Weights of a small GPT-style language model, trained from scratch on English Wikipedia.
Size: 13 layers, vocabulary 664.
Architecture: no position embeddings, biases, tied embeddings, ALiBi.
Training: a variant of Muon for these matrices, 125M tokens, 7654 steps.
MLP neurons of a small language model. Each row is named by its layer, matrix (up: input weights) and neuron, and shows model dimensions 0-159. Each number is 128 + 32 x the weight over its row's rms, rounded and kept within 0 to 255. Numbers have three digits each.
Before each neuron's rows, "fires in" lists the words (lower case) most often at its 100 highest values on Wikipedia text that the model never trained on.

fires in: "of", "club", "college", "from", "in"
L6.up404:121116179074135120126174182110124159130094098161145113110196099092115160111136094166125189169156085092079160126079148108143113100105202151090180077117085139128118114103118145089172124122111165095115141117126077106053168155141120194123152081094132203165141151109135095058107100097161143141182114066180137145133127123077140100147111152188121116071154117088104127154141116196093106102093082115181129066118134126149142112113158093143110110106113159160158172141142126110137174111121181

fires in: "career", "based", "selected", "background", "qualification", "qualifying"
L7.up38:137150099128108139100179044122121098097141077082114082143142084167133161141142150182161109118105123176160202125121102146119137154100154167077166082065124125103128117108103101127164224170150178131179068130173192178103133152082123096105162090101115129120123178132115123157087143088107074112096155119168132088118160121098168124134119112105147113094152105117125103174089194129131157113112114110139131072156117105155122068154164127081129220121153177113120149069098126136139171114133150

fires in: "her", "the", "his", "a", "them"
L8.up472:203163123150113159134111106123120118169197169109098165123131113034130148150145078156127096126143093168171147164179176150050097095134088186100133128148113185157197117058095137132114121124137097094147148095186095126143105132157149120126084171110084116103138069082128136116109139095127111113085144179089143148160124177102152090113131159147137094109133109172161129141135112124104117153067148177177165084173137069098114115137111123140119150126083106095081102136111066159144108159196175

fires in: "career", "cm", "century", "interceptor", "source", "present"
L3.up142:129128087116157179208107091149119095176099097144104143121153142154122086100089140028154104136139207149147129104095133153203087133094125133108108138141110065149105134116107173147147127094153168138145175111123175130143100113139027144206062114119123115134112110138058070148090194068137113094153099134134087167196086112143119147129123115156106149151142147182107116097159094113168140069150147166097155119150124107087127113130124124128139176164196120112145137135084129133155116108160134

fires in: "a", "award"
L7.up270:139142091133145111086136171119164121157167109084100106139102026130118155178116138220154142111120075070166143100074116158142082147142082174135151110187151135145094067073111108099144126132163145108073107120056100115110103131150136135196125145110113133151142158168103121162099159091110078164122106144068138133132157114130118153127127098165147119150108082130172167184103124083161074078162175108133128180158096096173113125148122135134120111193141090111087139110117197149194094102148139

fires in: "became", "well", "because", "become", "serve", "various"
L7.up105:126133165113183114152129112056097141123173089094120139123179110116093100114070128122158130144124116059122143135153135088099133161118115085114196172108126125088193074066152139138128100117159098174116109098181155096102142152119172138068101165184102167142195107124190117166116137137136160139144080136145110109186140149158104120129096143126108147133109119190110131143191148164162111083084185111150098109125107113163060127141157153129141157178179150113094164045096118124063154146138066

fires in: "top", "father", "both", "mother", "son", "board"
L8.up71:097096149122130144109105168120073075193163105103100142132080106153150116147060100103140112146108144166101133104171143121091084145111166109063100098100181141126098080148098136175125130159174131107104052050178158092149132136114124139167149151153119134090184138141151119088080136163125153144180197132196102203128119110164175141087169121146149126165102126116106135148103087120148054167115109103128117160093141109119119218141154132076130156152149163076170065145110139123127156124118161

fires in: "from", "of", "nearly", "free"
L6.up31:091134107122125135146134165131068151095111103162103122106117119140124049163105100097108146151072158127100118181141106129142131119073163139180199160177116102153170145178146122057125096151072124120114153130161090124094177129085154125172091151124154061167148144092172098133113166090139089118104183062148195114104130159118092104076139097151157094162136147162122093120073160187128103120128104071124119148159088156130174200129152104150118129111122116139048157149116115142168117195113188

fires in: "were", "was"
L2.up308:137102173118143152126147195138104080097139162108124072119123108155089135124123141162121094154098127177149197117101133094070109150111181122183145130147128105141131136110109140086090168071110160117189084105140067119106153150135099077136128170159142113092181159093102094144068065082130120169122114161123165139085116090108095093135138135132150081107101140116136121107155084137048147120185142171133140102092119088120191140068158180129168127086162089188117116136135180194128082157123201

fires in: "was", "been", "under", "began"
L3.up394:120099122109084143159162109125140120055168117110111120109133145162179151077063127080121106130140160177176057119120147131153139154144097150071156172145110069157173148188152120055183167112143146158123085098112056140168161170115136151074124122159143140149141127131162108138139087139121144115065112127109161154108103086188211136107081145111143050079104144096136142107105148164181151088125180174147128133086069110132098113079109119118090165147117084108134154171129148146116135188137138

fires in: "island", "club", "school", "area", "spain", "models"
L3.up412:105108084097183111153095069181178062199115066148208141090063153179099133191178130192149118159046140185105118126184149107143127125120115115076109126097130120120167094143125084129101121150131085140138106120147154142156103071123111136148154159154124100125168136091171097161142134150161143135116142149117192110174098103131145106109125107145126102140151111143163114115114110148108094160141092067143088117039157105225150120148148121087101193126123156160107135140119131102105095134140137

fires in: "father", "mother", "player", "footballer", "writer"
L3.up113:095152196170159115111109147069084173204139129151122115177124122174084066092154109135140115135122111090157152153130097176079131152082113163158126096117096137144069108138101105166105095135191062117120099120156098141138087165169155194117113102073084099157116099161119121123081189130156131064123103122161175140122126129098192066140109167157116106112110125127164088114092178148118082111145086121161114094108084075125123186176144133114107144199133123140136133171067170134130135091159102

fires in: "same", "however", "without", "how", "having", "human"
L2.up274:098137117144172115095095162137134099169126163123111145134153138124138199170112167126136127182164131104088104144158058094119145146038119139169137204119135165146145127127134128075155166172166103131082089119121116140153121158123151132098126101103081119134065158137089119049113105122140154128122178098117143122089102080162140083149090086144181097108125158099154110077148108083149122093097050112135117143062126106142121217090120113116186153184125168149165110099210112147158099141145076

fires in: "for", "this", "were", "was", "are"
L10.up349:135132167165118186067164104142113111083165153083136138086152129140140118147136084143131092108111099102120130142112049134116171185201075179144131131111144124154077113157126156075177130066114106093148118121130152139109178167085091191119075089149126127119131121115115120125085131155158141092140137171151128128116123077136178098147088160197136100117149178101081166179151112152115143110077089117170093106173170138044092175105152125087088157104088104173137134131135156223104157141122140

fires in: "women", "before", "located", "democratic", "woman", "bofedales"
L10.up317:150219130154088074097125094145177101107135166103160091111078181115117103151127118115145123162116087115098097164151166156183123130104149076079127111139184127129074130101101178109203179102133163166183121135137130103151070214101115143108071168049151131105149149115131054094133115111143162075142096144152089093111181146148177120136100147173145134142104167142132128146133095113133110113139091114096091125132174125087103109149170110184145164091155185110188137118089126102116149164109104

fires in: "between", "because", "qualifying", "family", "royal", "named"
L2.up423:073216142106181126127131135076136102186084130149175193066145155186117086156127100113148116066129093113101080153100073131148153164073088161164107097087147123115159069073088114091124151105105131160147124134146149097084106141137171116114145127129063104141112071145167106148127153132070165108085091110133132177120173112134096084140077095115111122080130116141108174160131118168171141065172067124135113157154127144130168143122177142163153097132118120159087128148163139140075164086170155

fires in: "many", "three", "two", "four", "fourth", "only"
L7.up60:060101180138105139150127084158095155105179080056152143160116085190081100133143148123164120152101097082151104137131081164145142139125107112076139108089157102060129170081048060086125158137091129115164162152143147166107159104145176195116054104115081125145137145071151132139109114130130077137131143116152112155152160175143127141119165102108143103189153106083190176169122107089097136119154113072113127096161153104147108156133115159154092117123144091110141145126180164156064152188113133

fires in: "up", "estonia", "petty", "peter", "upon", "powell"
L2.up46:126207139104127116125094105124153150124138114158119172112146133133141119133087117119147143196141094132104094162169103103173146083056081153131120189123055108159153104100207133139171179104150114130193168155187090169066099134118107099115138163088188136139091184139142136110179044119103114101139177182163058133083153131143143174141126068174125127101100137140155163116119112109143139075113146142121104108129123060115093120066153162150113095130118134171163115074118130128123146124176159

fires in: "population", "public", "officer", "system", "director", "association"
L8.up341:145097132182156123133138169055058138125120142135120151114145106122115111097147086113132159115115144080163078132148197082122107150041100103114150170176136149112163080098122105148100097154163105144125124124153160180138130090085062108077145182109129115176129125163133099131108126117151141146195129144105152178158062118161124173142173137210102111127061123160117172109086192086130106105130101118141130127098097072187110118165095129142157120125196100147157159185097145088151124070090115

fires in: "club", "game", "championships", "championship", "king", "august"
L6.up252:088120118078117086098143061070164075164149104151093123156100145142094106155078082076130115130088107146108173150159150152131111138095095162116142076215123116142151128139135132141091107138158135177129136141118132088191141070146106158152135075164139104139136094105135080203149159111123129109157113191131165125115073077132154116155113099132069083136112152182200125117159125116099126123194129188138147107127162151147148082171111123095069175167205127127144109208109110144119082132142134

fires in: "early", "many", "only", "own", "more"
L6.up415:124105120092112140197104150157104133163154125090193129058125117114087113181161124134135163179103157097135134101182138147143121139114136140076123088130136131138123121160113126158182134153086114089128122062151094104141092111158168084090149118125107095127087155184148127123196192131155059141114130143193153181132116061168089130093131144131121143110124147114157127153116034100166157076100136172084145150181164123191110132078160179156169157114122166080144127110144122144092132083058077